Weights of a small GPT-style language model, trained from scratch on English Wikipedia.
Size: 14 layers, 10 heads of 32, MLP 832 GeGLU, 19.6M parameters.
Architecture: rotary positions, no biases in attention or MLP, capped logits.
MLP neurons of a small language model. Each row is named by its layer, matrix (gate and up: input weights) and neuron, and shows model dimensions 0-127. Each number is 128 + 32 x the weight over its row's rms, rounded and kept within 0 to 255. Numbers have three digits each. A neuron's up and down rows have the sign that makes its largest values positive.
After each neuron's rows, "fires in" lists the words (lower case) most often at its 100 highest values on Wikipedia text that the model never trained on. A number after a token or word is its count.

L2.gate101:171129128061137077140148060169119097116149089140182106128173148138133147119139156097108147150100143145117136132106116130123148148076132132187070150106103150126140144126137080122135140130066145122071160178100130157132138120107088085162128138113130105095143123148113081144088151124137106132167057181155120103116129133090087159109144139155086122063181197126138102178141131073161147123114
L2.up101:175158105140050059139125089122097175081130152128086125119175153175157093166116127146142163125093151124103098137101121122118120142139147111133104129083103103077140077092098127078106108136084159114115090129177098083154138131116156151123099130125087096165094122168106116142074156113162151133106149123148108174138128114120078154121118115139091092096142137112175153094132103083088156113129
fires in: "their" 16, "goals" 16, "by" 11, "to" 7, "into" 6, "through" 6

L2.gate451:089119171094180124111144147146126092079122099092091128131117089123168160106135160086166163158200149151135104127182129103163081144170144192144113160169134170106154120140108150111122111197141131131127099098054156195213159160144158123039141176072155130129154153078116134134150190158189105159170142128161093163090099129149095108096107079158186120113138177124154134138128099120133151097112
L2.up451:123124103144077127188121064122057112067171167134124102137098113137098136145102088170117099134119107141109051104152118113119105155167097127104109102141127095094141119155129157127212124117127109125051125101135100112124154126076124181168088114156162106160136108158116165114157137115166142083134105070123157117121119136091151113106106136123127097148112106080169133170157170101126073139151
fires in: "over" 36, "around" 17, "about" 14, "along" 8, "nearly" 4

L2.gate497:117100107108163116100141111134172106107187116162114091102092192089160116175110148092116109142087153126166135148146117090163107138144070186102175155144097138195105115165113074128124084202129140078103126156093166188142132159117165147057159147121108168172138101064190160113118126133090094116131107082120122064094132137122167170082127127124172116156070175132137079179136152161126160128107
L2.up497:089193171115082146143147149105144162065113154123105116120133135148131115217116161184059137141132098125124099146090135058146134062119130144111150088141107100194096122080110101139069149165167103098120181037087151125152156079120136108106140120106101127141178151079116102085119092093167154124108158104082175094089158067087154117136097143113142147110126176187157189215129112130089108151130
fires in: "over" 30, "around" 9, "about" 9, "than" 7, "nearly" 4

L3.gate319:152148174071136222147043116172118134165077161090115154107120164133107154090104102170143128124119120153123126130086129135152148109169113142132112179150124191179182161146124136066140176079156085111141159146097119163136127148099124173135213150104085152147194107112138113113132121197087106149099086154130152125151168102150110152148203079133134077090109205146088092125165089154128182113157
L3.up319:146184095144124112117095158075154098138113130137086131126079134121118124071162172134162111140128130126157154052134147055128131173153138151151134119109146124115114142131170118135141119148151148172131098133118078130107142135080155149182062102165139156077153185143158125088134054053117121129107133143106116169150160106114085194124176127146159154148155087151160074133079129151108107150120
fires in: "she" 94

L9.gate203:172177107114127168170080138153159132174085103151152100130051137174132171121123102130154139133146097181150139190104121176191097133115138062131158129115077155103064128119149169106111115126131178157132128132164107167132186108125108150096148110079130132101098131139131113100096145168051138196095174152139138127101140105107144134098113090168160124143141092146111058155136146117106072170120
L9.up203:113076139129189159094137104065125134120124112133115133148137154101143112140163132081139143160176068159142138160100095185072115109062149069164132110104095140067155123126097147138110172114152159201115063114152135174172161108107144176163115116112107181104108166120119171080105189079092094171137174132142178078133150110110105083151149156095135113093070093161072124165137167122130088182114
fires in: "early" 19, "during" 17, "after" 11, "his" 10, "of" 7, "throughout" 6

L3.gate559:114173119074112141135127157178135108151135158117094082171123163129136158076118156139161134123118160132115132168142145181191152140107007169141091136173171113155118118124123139106194095126097193146123138188194130089098123120131163088143154196080088171104124130110193192111155094145147106085121137176114126125120140084166136118091145151111095115138099164139152064075146111117100106128127
L3.up559:150135152121125116115081164139089125116100108166081161200098116162143135165118137129148175126186166071093105122114147207120179162140013124133075159102118130083159110113114149145145094088063182098226144146118100140124156062112171065100138119159121125149094126088078152168170126167125078063048128162111189104086184113081141140134142174106130124103101109118104073116053171106178079186150
fires in: "the" 82, "their" 4

L4.gate445:139131104124105146110096193174135117102191093115142070064114123128132146143145136119145127124101091162129133107090112141116109079120143154135040167085075162118181124202141116160134095138090132110158088099097106114078107111158125136078165136101153134130071094157164162121110150116181162158207100118142125127176124167132126080116133196159121157083150081115113095101127181111095142146084
L4.up445:144168123117125129109093121154137084111138128154141139104141181168155148131131095148119130110101050164149156125117175187111128147198130111142137112112075069120131092111118125156090066098177083110161073102055059109025125115140123116102114167108175101156130137141213155087106166130153178127110136100147116124172194072164120119138126101122164097126143106094173097113139126128103164116137
fires in: "same" 19, "second" 13, "total" 10, "third" 9, "services" 7

L3.gate550:114160083078126141075141099080121104118132098121022135166167169157162099126126148145145195110151155124112096102126173134132140110109126171111152103068146135132108099086146112153104109153149109178089104122127121139109179154134094142067182147147140160072126156136171089156068158163100137154116172111094124068088134117146116142122127145145167161151168181190100080178142116153088102159141
L3.up550:088093088150200136155145133115161128107107176122143194100119151155162148109168131120121145152172156096102119133108149073229150085095115200155170144078153135131201126171131130066082109132122164099120035199187172160119126161135182124197131143112075081104150143167161138093116150084109128170154095121082135085134087082121121148130129117153141143097089144099095115133198109067107110129141
fires in: "to" 20, "with" 15, "in" 11, "of" 8

L3.gate488:131162096098113119166182181125168086130092165104139122075142117127144088088130157141185117181102172109130118161098159160151167070084076136137144123102107147122152149181139163132172161146129144128084112151136135120110137176101132101166146151141130141137142091085132157110153141164167172067069120184154153120118145080149130186082211116098156108123122151142111118114131131153110122088168
L3.up488:106131107144106133133226167118169120121063164123203131118123099082101058135084125149147135184156125165075132119138103174087126104140137157121134139118065147108158159187147113086091158100154124116132082159128054115151098178140132101097143143165122051188141127190083112121140169134222193123094122131154111082116079119098096166133122119118162099148146123110155119126079133070100090118139
fires in: "can" 35, "not" 27, "could" 9, "t" 8

L2.gate807:151132106092208201134145162155113075092120058137159091045144144152106145131105084140095127115104125141162100145086146209128131060123035074104125134101144166138133168133167104129162136134131102172146163104172144164057148137128120166114160111116124131112134095151101102116113135101110085118147094082128103102154116130177085089122126100109142150116110171106162124173130197152110126117093
L2.up807:146152076134151128130189118074123139085181111097127136136139089186103138138113130181078105126077073105120130146144116130106114124117141137134106138094091135120153097212139140180137178091149162094152038145126168117085128145139146169084082111127178159118101124155122144218206097117084136133098099041128083145128146099143098090132127114105173120143105091117151056116162138092101154111120
fires in: "second" 17, "high" 15, "short" 12, "education" 8, "third" 7

L4.gate588:177145108124112099133062127140136119078113167108130127142123082153148116100151106117143131148088122113109055153150155175113112175085084089110125190141178151118128090098145154109143138171119161105191156118164140119140097105184122149145123158142117173148189138149204183120179174159085140174111130116097119139154129093101062125110153145101146170097141139185094111108146158134092104140183
L4.up588:156178159178130098164138111156104143109138175140129124110094096111142186097105103087076100146045108124058136146121104171172100136140132155084134187149109105124115083109125137077093159079122145126162151111120096095139135082130195142162158107115174120098146091155114122120138162123120157166169171051153128159104080096067092136162135134127131170125092143115101168129111149100144117185135
fires in: "season" 35, "years" 30, "year" 21, "episode" 4

L8.gate432:078171158120101135186098200132135129128060174124159133096084160124114142053129160115147158155166102139150124159097086145144107089125154095086185165099074173131121072180125109142082103098149173103162105119146085147116118159177101146144131108114151059174133124169132141127172162148116149127141157154159138132165107114114074148122098117108124092148116145169140094178119132154135109105066
L8.up432:138109092147075131173119161149062128147131116135158154061115084171136078091110132086158113156133124151123111123131082093148129137112157073145146163111126138125133116129117138156183171067143110155125111133084081129129139097064150128083189102104219136096110172145082101132123159119106095049034160145162114140112120078147086123157137159117117168079158156102147164135150188155153129115140
fires in: "of" 28, "years" 10, "history" 9, "early" 5, "year" 5

L2.gate289:127080096053054119133122089105120168143130077139105065136152113154158138123091138060106121141110152144154089081124097143096079143091112136163153071081166126128163113142114058144157112100148180135108104139150087131122108090091094141088131129101195136086085103104117144170135147086187164131143063144147100085121140123141137175090170163191094177109119195082106138173145122143148132193109
L2.up289:165165115165127157191100108156170158117125129113117147108136103142138101135158096146130156134148128102145120153141102060132116148168136052151161113118107114152187120169156092076089133148124116165173105137177080176097113134111122184095115111076076110108132137175120177119154163185127137100120138127101081132073143150119136153161165115189108132174095133104100130127158092119154075107094
fires in: "to" 95

L3.gate721:159123096143093153139146115148153100061154114152106176130154100163137088130137140133078137123101081132161180161175162158060118150180115114115062157206124116136086094157120163138202153120084104098161139130176138140164107137167120138070108142077118116150146091127184156143104142211087125155153129129087116161165082131142128141078156172130103092172100171097127167125090119146187110152132
L3.up721:152132101175154153190055111130153130045195114117180140166130094077114062136116166139126071124121108142149161110126141151115125125092045060126117133161140100141049108128153153154129143137095082122140162119080158130128151097148126144161170097133105029136104141194097119095098144051159104110121129155140116163128103106081130118121118120118181129153076129144109161180087117122073165153176
fires in: "s" 90, "female" 5

L7.gate92:084165098136135092136135145137128131145163129110159111107116121170115125145152112142154144161118137179147155140118167163134123170119079057163126148152162139181175096165208171200116162098060134081072065112185134226146128156116152119083138123202136135144070110109144118140142150118114174138038117113156115089141163116121157161130097135126128103166143181154107089148147130152128132146177
L7.up92:136120116156121079118172157133100107150114068131113122164133088152090187100154152106172168167138119097182153106140161179129116153119121080100127155127068154187141107073177121143128119141156097166138127133156111171132160105133197128166142101143095100137047143136140072143124153126184178088108113136086092127114107110089076123132094091083089156125117162169126114152116132120096099110136
fires in: "no" 32, "not" 12, "000" 7

L4.gate770:130102195107119216145153134089167100112128120073083061122130120167158086138087113047126108118097137108137141143117135097125130110117089108162140167095054119168090145130147160155108129114195118108107140143151092139173171129140096181139071110167134128168129114153115106110146133107135143162184117167115195113100145126119197150111158164158154157114131095176138128160065134125142121119105
L4.up770:120151135122163157126146161089178088170183127097143128099129089172132144189132146101074122163131144072099136083159129141208150121098197151164095138111108133084217170109158125120112127126120110117104126105095100168107142166148115136126088090161156089206101149162000118113122162104131077089153128139130129164111180151173170084160173141166175162113121134142170121118115156093126122118147
fires in: "first" 26, "on" 12, "port" 6, "river" 6, "against" 4, "synonyms" 4

L5.gate475:115139125170182113110154119148101129143137081124152139096125123095103139097109166130110109129074131140133114107152134165206066195106154083152143072112141122152183057130141115164173130133132164158136135174131177140055109125137228149155147124143148170139134149146116172126141097106143168157104149146098154108121124151121142113147108171190133138060093134126093120113184172132183120127085
L5.up475:058098144095158109086147137162102152149159131138132109151134122150143163102137153091161127190095169076135092115102096182096103131126113195157144139146183100152073136149097104147164114097174151161132126147108135131069111114196153159122140091096181107107084153106154163034145087146112098190114131170154133174148094151166079125132144153138172141074111151059113066123149088137156147136101
fires in: "no" 19, "rome" 7, "zodiac" 7, "tokyo" 6, "boston" 6, "town" 6

L8.gate175:176155118107076207100179101084141136152084139108112175125149122146143144076095047189121176166151118143177119154155072194154179109131147122187202121075133178157098120147186146137146154178096143147115159147081091146112098133143089107039152120126135094128113130093203105111122131198173124091133148131146102141140159167103190143091140103107134156131154155130124118110117154103129136146151
L8.up175:115158100146119188128088063136116119121125204106069138100097118177097108133135153081070127105190124169088148123105125152111098082128135081148139101109096152134190104134101150155150158167186126154126114126143159048082131106211078158118143189139139103142102115143135088159130147134137140154107175100153054099153117137134133120060059050134160140124114195169145157167096149114114211140119
fires in: "of" 14, "s" 12, "her" 8, "early" 7, "life" 7, "among" 6

L3.gate192:132215183152109110119162136144142091109127109092087113174145158137133144117113192109145179155120120112162117164123123137148147102158122127174097171163136164136136143100177163094208132124130173143162102104149034193122121162123097137101120157126099173120157087158154183153139109160103088133165088187186088142157111109143124172093089152121143115138100125150100068151134136141141142128142
L3.up192:194084190093173134060108149098135135136145073123075123155163093170166215149115120096114189099132076135100154126162111164196107158183102093185118162098068094111138094108108062117126141103133097181156140108080068160107150121161131096101101130112168149118138123081141165180129179189107091124095131158139134126073145147112127150133118223129214150145116170153098104140132157127144108147131
fires in: "the" 97

L2.gate408:162090197112211126114153164099097146133139103135046109110148174096107121050162113100130159165111137145118145115134131110150157104116091191100161144134103154105117047115087143049113138131122190177113165105113106114134101119089162157166176171063125106142123086098128133098211113149183137126154114163141124154120137230107107134092146120106101171143128147131096156158184157106171123127144
L2.up408:144107125078083116158112086140086145145106150145144101066143096120152123074169131125109125150159131138099179087146119117116110090114152077079099092182142106126119179088122110133178123112123170085108163092184120086129106087082154101155167095132057162124158158134229121124119105075182170105140072162144083088090110096101101142129156157152117159155113170114118143112123099121166103132176
fires in: "of" 31, "to" 30, "finds" 5

L9.gate607:096145173127160114141122173136201113125140133116135155186143191117096122126151169154058133171190098165174083154139189162154146142143102091130105132116090123078139111169132107098098119080155120112079157074156118150143107097107089105054122171177171141106132154200187107103147138136159119131164158133097175122113088090172142100123154110127103055138137078073087188139054158165134142151169
L9.up607:154101138130086152120109185153172130100099121174135103159129076140097061135174155091108162125154126058090153141148141137178087149169127086128164129109079156090091172154174155156185147121152153109139106055109177137215089072042075145172154102102153061097116141183132087114120113143135154124112111118103166151169094148102133158122136115190081127118091084127144161105148144142106146144122
fires in: "had" 20, "has" 19, "of" 8, "have" 7, "nacionalista" 4

L4.gate641:140191124095136143134206168151095098097172125051140108128105147097133036126104178163123153086172114084118120138088154169089154109118164057129134119119094167127135107145165124153122135078130112055162128100166100174128159158107113169158056112117153172111096135154179078152170171092129083196106153131132095087107164091121128091125095155125132122111110180101127159125137158211080141137176
L4.up641:138119180143148139119143160158166118135102096194138151117107140164131128123140076173112088107115089112111184105128175126152093125127145141115047138170116100129146102128114076131198129131148098110091101084173122123106120099109127113205142115136153117196093152181115111144102127072194119109190120173118125135134154118203084087145129112148083101122173114125112206123168183164101178163163
fires in: "of" 47, "civil" 4

L4.gate673:145117138158125157084046106164157129092202095118127126100196189134074090133149128075095125151076077111128180157135139149081119090147085099120056150150174106123130143150193162174134114125140141108119159168106117125155122107119184147114201135144059106067116094149123073160096182185169111177172080172148097132222057134183102110128116158112114146092099134139109130130170156130074149214101
L4.up673:148136189123173140118149135193157128146122221089138151109074161105111098111132114161125111116192143174134100124143149159115135125138161067128109146122057186082136123135109125106126132093138134165153097171130085066159130107143128123133187120130150132113144100117100140107151117153139096079136132096069157108133123066104182146121218148162167131097111098090105120096066129151156184152160
fires in: "second" 30, "s" 12, "third" 9, "3rd" 8, "1st" 6

L7.gate600:130159094176101084130131156156212110151130136062084175125164087131160141137118178141129183161202194135163088125142194084161159090060132049146182177121061157153153147083166123071122119057163168143121161133146100072137146111202141094106095163093135116069167077141155177129174176112185104125147074067123138130131125099162133195092138151126158103154109129156148132124141111135185115148085
L7.up600:097118164138210132090103032106097157064115096138115102158115126156086081135075117136088067106102151144122178053159129153093123172121172085138113103157187147104132132104054088136176127143182147143167126109101161140159089119133146122195112090152124130171142153131150101085106111126080125122150124143182095134155131121189152084159120114184113148102139142110132170102120100138140116175092
fires in: "as" 50, "while" 10, "and" 8, "with" 6, "whereas" 4, "until" 4

L2.gate415:164042121095138134111088169108153141074136118130143125085142119115161154158086174148102130138095135119169154155064171135142149126104146107184119138128141128135179112156143096209132127108127175115098097145129144101177083188105090059136126173155110120148173092128165118118113134117046095136115115133091141126104078119117144124074131112166163170129140176156164109102090109159121129169084
L2.up415:193154139166126139187164139183110139086117088162144146140101138145174107140126068079135133093112096113191147149164086184134119109091176087079077158131131193139073164117158097181140161092063163159124063166142126179095161123152102179145131088115109168129145098181083127133142133115174114096133089090118149080152108072180096173118158213115111171135150135180061120075114096134153154170166
fires in: "a" 56, "of" 30, "the" 7, "an" 6

L9.gate15:117112076175146138209096134103116140048135177148160143122111117182084164085104089096165119171121143140103131117101129155188104159114148133068073148109179169202109151175131121132096171170149160151089101129141118123182138133145175141095127138127125141142100058134172098100132136047148107137151118148149125108150150062118102066158079140126178126078145127204093161078092128119127126107139
L9.up15:132060013158146121098127109145096105074084159122102104099098188127128103158104137103118121151073095128128162130114089170149122117111116093193129150126126108114110161120160106155098080138151088193131144162177119173116130138100110096116074199091136085177151118132102085121149155144121111111095064169149108152149117124113087142166103184149194154127145139119130077161172128145171124134087
fires in: "the" 16, "a" 11, "per" 7, "each" 6, "school" 6, "next" 4

L5.gate186:135144147096139135105094151087174110116128015075134088148137169184140090188152111153185156199116071112142103185141127073129162080120122099126112170138114135129139084124138176106186114107147111139119135113167144145072177156122127164098117157095139138102060055054178124069184134124103098177119073172129179135127128090110159127106116158080115182096123083150075106187102142171154143149134
L5.up186:119136144098165112056123099171147116187141115126131115103108109121125115177147126131124142089149128154139127106120079133129151125097119094180122112171118169167174124122080068116095157097112058148154181184100114157168095152144199080095120085099118097096152125119074098146107135132153110073093150136082121087127156149104019133121097177110176112116164172146146112162115118136135094151052
fires in: "the" 65, "his" 16, "its" 14, "their" 4

L7.gate448:133146191155144145117140124129134124118150120107135142108112134107092112138117119086103125164108080106074121105100158125123156113082103095087100126083102132138131200121125092177139086160126107083129130131083147104168073132110148159123064143150102157083165128122122161165134135100159124111050132157195114108092152136111105136114135086119167117105170165181099103155178133145109139205056
L7.up448:126139096136101114060100142155134145097089115169124106131136129109154121166174066097131136160134114058076106101107119104108144086160041119143177120150177155094101163144141099141130192096071135102127104187106148131164091124089106171087145161156154075111129162173143160100107074175133157109118126164139189016134109130149148131119081132123147107127111121119124115192156095140076129179119
fires in: "has" 23, "took" 18, "takes" 8, "become" 5, "forms" 4, "take" 4

L4.gate707:149175109127072126118139170208225119133114117150132153116178145155110068185169150152160149175135141077129123156094163095127127136136074147123185140114082140134092116131127125096094074158159080121113136128112126150111092218137161133121133197087126145160157152118133184153087118166178088102107113160118117104106067153160168181087120100083119117125113128157162070141105158102147150145136
L4.up707:150165152134124151149111092169160084168107141116141156117165166180098165150127141129119156166120125099149172134128120092091120139091129117119201106162106158127141146116120108181075095158156108098142176138145123133117128169077108145172092093132122027148134116151082115164104154160142123135103090133171115192157094091113115124140124109126120145155081188120070085106122149183080146148158
fires in: "s" 89

L7.gate30:163098108166085157135158166122176148160067177097106138097116125179145191066129132134126117147178140078183178169106123203081095155119118133111163162163127209144090100151177139079128107162116156128110033185097118159098128161121174111175113188114051116150152140132103156140194126095139099107090137112099120141116092118106130146085094150107149094133169133151127107107111145112090073121168
L7.up30:152097085117113122099186095145148111083163191093169095143146116132153130154117088104157129103134077162087130105075131135150134049108179135163115121138123148075106088190144120175097158119134105190173125126119157167149129127146107141106126148115095070069105107088138134186128115155196135091094129158152088135146097041072128128091112116143092169152124144101100136163148167124129166143081
fires in: "s" 51, "my" 11, "her" 7, "a" 5, "no" 4

L4.gate520:146167114146136086081160139180161107107085110095153130106163141154163109153144070207197145159148106151108083124071152126141086127158137102185141150096104128091111165216163167130162116185136098127148145073194094185097153153119173139180122171118099121134159143089105123133168163125140153113095137152087119094123101103122094157123132147129180118140165179120032101182155139122096107114111
L4.up520:144078176163190150150139140143195153124192131177150156125125143173121078104149129149101097146105077154132097205099156240074150134132080095109110143081079129096135131168086108130110123114148079194145149138101191151132127124099140145099128105153154095144160137133164113152161071114159139142126081125109187159136188116164138050122072090158106122135136178148118106152070163165099148123125
fires in: "s" 99

L5.gate655:097110103127133089152185127178145117152135143083130092137151142113137140100172216099175121112147190140166095146062170156119147124147133164116187113130113161162114105141135152066152110086117116139092186140109166133111116193174107121102107109136123173076192118129101168082153179148128109179172142146118177162076076120162120158066150066121087085078118132130149116136166096116187173148058
L5.up655:115194145119114115134058145164131113130162111128123115172106123113160148133101167129137101078148152041131149117091232126140141122110115197122144137140149111095098125146117120123118062095189154107099107145094143075110079113171071122199155135156152174086152141145131152133094149150063132155100138105086171129107164073145183131134122064129112070154125136138121098130151092120170170207130
fires in: "and" 92, "so" 7

L3.gate77:142132154174087069106099141123082110120163137163117053140161133109156128116160148078170129129144075161141049069140103085083142111082126113065108099151112164171108158116162150109094112148117186092093139113175089080111195164169155151085112174091117136180149118121130125119139137073156149153131126124163174160129147136135126118101127116135154184163146124118105169135132134173089101128199
L3.up77:112113167162176144160216173140060135078145048173126140144109070085148119133155126097119151079159141107124158084117117121132169181120129126138106177055100123139160138119190061150178148109075156060137144164126089104128135134162159120107050112186102111135113167129150133101143114162118111070149111073175106130095142134174103123143103086171119050136113175198129157157078130145127078155090
fires in: "of" 36, "for" 6, "fox" 6, "as" 5

L3.gate642:127165064088119155055071155113095098161148159095067121094184111152150088079093162159122098112135142090106156107096126186122155105151069132125143139104120129136046174133170166125158149085103162140138138088140127151111165111107109147170129110082119104114098097110198135087121083152099118115134107080162187075111168102055115148094111122146079077034066196132148115089166171125073219175158
L3.up642:141129151090147155152120088119150139121071113132166100102200160131109117118158129147075128152108092106137132165048140145156149163136114202147079128176116146139151170134121066127115196156169097081148107143060085102189125122122170107090094142139097166145160104131152162094101112140106120061146110114133152147121128106131080139134123088117080116105089096123114124116079161161129169182097
fires in: "her" 75, "their" 15, "its" 7

L5.gate69:121093129143115149145167132185149106084074155126074126110176153186173162120154148127162185179152148119117085198114084123134163120129093138155106197108122072102121091125163159092115125100138097116158088149191129134093116180181180142101109117124129145144122103094162168113089169142147129091129114139199086130132142143117107196094136166099075084116148118151117139159127154107124176097070
L5.up69:163106116086099111124132088121154150105180122133124177103111114189136135163058106121076121103126105136089170135155090142124129146137138107120113145133134077172108154139169085170141121135112139127181145142141131087111115116139107111113181154121164135188089118131143138154085129134164128096125094128131083117082149132097074122147153166098182143119190077158140128098173143132115074197176
fires in: "the" 98

L2.gate729:120138125122141143117134178137092079123148101120103124102127120113143120063072103141112134079167080141133099118114120154084147089161075116131103174118174128177134186169157163147162137092092102153123142160112160166145148170098113127107164180129127125112115077122150125169112159121123146173143097115162155125145106125137141144096108180119110089093150145191106096165157147167187152165159
L2.up729:127103137120126158142199126116119144096127149109144144135115162084130149083172127145053063097150082174105193151130118174114166101111105098108078141114095056129145108157155163138141167117164147106073124104114142118107144098118152077176137107146140061086140112080161088217128081119185153095150145134120124066110101112197075101140181145074141098084096129135145135166113163171127126168093
fires in: "new" 28, "silver" 11, "gold" 11, "liberal" 10, "public" 10, "medical" 6

L8.gate366:067170090158114117207121137104136132118118135066123146133122117116129177081117193091122134135108129143114097164132138163117134116097089123089101108133120159106138089179173093109079194166168153173090100189137124175162134165159175154121170165137158169145114126130138119125125190036173130163105096162151140117078184151122140083090074129131075118121171091218132129106115178151108144120180
L8.up366:096138098116151114183044157125120162125091158140080139182174115198173166111100153146099132101126126133080121158165114153145110126129163094132115126106134137121132145136132139118146090119113129155110085091097099138175075179158165125144078177077076144111141147156153155153148152149121106080164085102109137107096136119127133142168096189148143158150084171166129083137090130093100105089149
fires in: "each" 24, "one" 14, "the" 11, "of" 9, "per" 8

L2.gate744:165095167094109116127075144204112089091143119148104084089103071112134160108072163129138100142056085155195097138128158139134076157073139066151082158140217139150152080155114141096128136107105138114119140107133092079173135102114103115122112151124147113084102168126140176106161076094160106090127137124120183137134117112120155118112153126129112121115099130143131138091155124126097140201111
L2.up744:211124170099134129150094130162123111107146067139113142111146072121164087108111169145100096133118049113141113135138175102127133194076111098125139125142130119216142102129097108142153137142108113114171072104163079081131118050101129126156144172135138131072120187122149102106197129055076113182157140072093133154113116122159065121128220121098151155128181108137160170113145113161084102145139
fires in: "a" 39, "an" 29

L2.gate560:128080084136161088165103173155094101123119114111088099126101150078116107105170211130082205100165118155107179144080118157084138087081051189118115157126114130163168076130073177113144092107120111118047091133135089128103128091104124108168164144101072129153166103133155155103119120131131135170126086153158179116164095099168118156105131122108133103064125143137156120163143155197161151104122
L2.up560:132124145089169182163105164138162114164105079115102148069225122144125175093123101118090062087161142071100175140111128165140132156081061055103124125114120126097136102170089092178154119064095097134092153119137178047187112114089160116147161125159137169118165121126230137108119206177149172147166148127108078142116167168120089110130144161125129102178120096137062137111113184152108094088167
fires in: "football" 15, "gold" 13, "silver" 12, "granville" 6, "black" 6, "green" 5

L5.gate215:141162104142133107130186158127159065146147190125161155153114103098107155127128129109079177113052113103094081179149140117142224188108116061156163144139118146098147123119159091114137172136148165198165102111179154158125117167111103128122100103134119131156096138161144216126160127157125088141106115140116090121129168131162145141136125074108108134148132100163127140140131165171175093111158
L5.up215:115130129115141140123151148075150128115124163123180120110166120119125120106114108154155142141078096196043078179118132165117173116111123128101095196182132149139137078146121101111113136140148116160138124141146100080179116155141167180099159120120088168100164099125188067121122159101128144121170077196155185168114141137138156142108083152123134177121117131132128122138066143133114145164106
fires in: "s" 26, "c" 22, "a" 4, "m" 4, "also" 4

L4.gate147:161110107196109190127129136163182105134157106143101114109143113161161151125110164148117161173121180109144123178176156141174143070079061130123164164114125151159093109199177117069109099118120090094164120132129061146114111167178174131151132118101122112187159036170130116164125133161134106095131086144132113103065153119137140209120118157061140151090112089172125048162116115109092121151065
L4.up147:177189119126141103149136132103107147134165135136087098126140105136144190171124131106131145190119151080175105133090104172096150120117162033114146127161101148123098192147076086096204164112161122163108125157120152103112139147169125147128148138089126071127158126148202138157078111117183099136123122103129156149057144080079140141135090121177139079116097082152184120099128101134132099165139
fires in: "a" 63, "any" 10, "some" 7, "no" 5, "either" 4, "s" 4

L2.gate363:104069139142066107102108187106135130171208090151140146139160161149112114161146141056097118146164148152080147165206113134129137123165078166089154166124096121122054202157166164120154103033096130107086112104099115174154121126090143185081090139143060121118132131164151158132072151112117111119186107106136083118099155116117145137100147144153107097104091188171184148223138115157132161116166
L2.up363:166144056118105092102105121112139132125070158161160117081124185089125117131143159104167092177136110176123073166118123083089131131093130197149143064130145087175180187140198151056079161185116102109133077071133098105129135146107175113144119088108097152124151130148132154186113117166121127089137143150114148096165160102143173144124089087119167156079154137130146097153183138137145062108109
fires in: "her" 44, "sq" 5, "stayed" 4

L3.gate179:133150125209151137121156132160106101124150150143194104142079125216117076153163122139132176158074104126136153157107123119120123190182147151163173070159090133177167151183154127154114176142109071139115175137177152088210120134191150181176103142125127141162109069151148191065153120138125139147110102166103113115127119110172141151094128142091112160127140132182135102135123117132098133166142
L3.up179:186123119152166095160147121092178125138151113148157139161119174141130101143153143125148078164152143148119147145115131172103088115084128085099133134174158167129126070112064184117133125154145113128213090202095170062140087117138138172167190109161123108132152115116107074104176140124141175136165124191098135097075119133123149098115115092135073154161085114104099135107121105138134085142184
fires in: "s" 52, "rzav" 8, "mars" 4

L3.gate353:145160072101116109135089159119116145174146133135133097081097169125138135131118091083109143146085110141128128112131109088138141210150149044077164071096059129084143090127121125085131093080147075123146159131177132177148180154161097156129164113111112117102154114206133172159120124156127113098061136115101173104129150122135149106116103174122111122155111087136083036098087201133193113166171
L3.up353:107096134118130104130114089119090167074102137158069076131134115136131094094103164131125163126037157103161128129068123144160131122119127144113099142123174112108134172133113112137095124198167155132102155138082141093127164144119163097095130124134155135138119107112094244108125121142118121160147198092123120152112126104160172090145175174115130102078160174117112132135167082186111125088061
fires in: "following" 27, "its" 18, "utc" 8, "off" 7, "aryan" 4

L3.gate297:119131061132109102116118116191148094086190143093120125109159161129164156121171111148170148153107160136164125081055112061169125179198127130086108151139101134185106113143122162133057116113134096102139137158149096165137106158141124134210151185127150119137150094168134174143164180183173097106078097124113140180158060070137121189100129126058130117105155110079099099196155180148145130109137
L3.up297:116066191092143103131116126130211077124130114121173102100127163114121127164122114217182174115131126064116133123063157168155094126075123145133054167132128149101095101156137138141124113131133189096135067158153112086118104153173146047181109106094116144120176093133139105116100158136104173167109102133102123148091163055139118170114180149161116134091047155112055100149106131143116140083095
fires in: "s" 74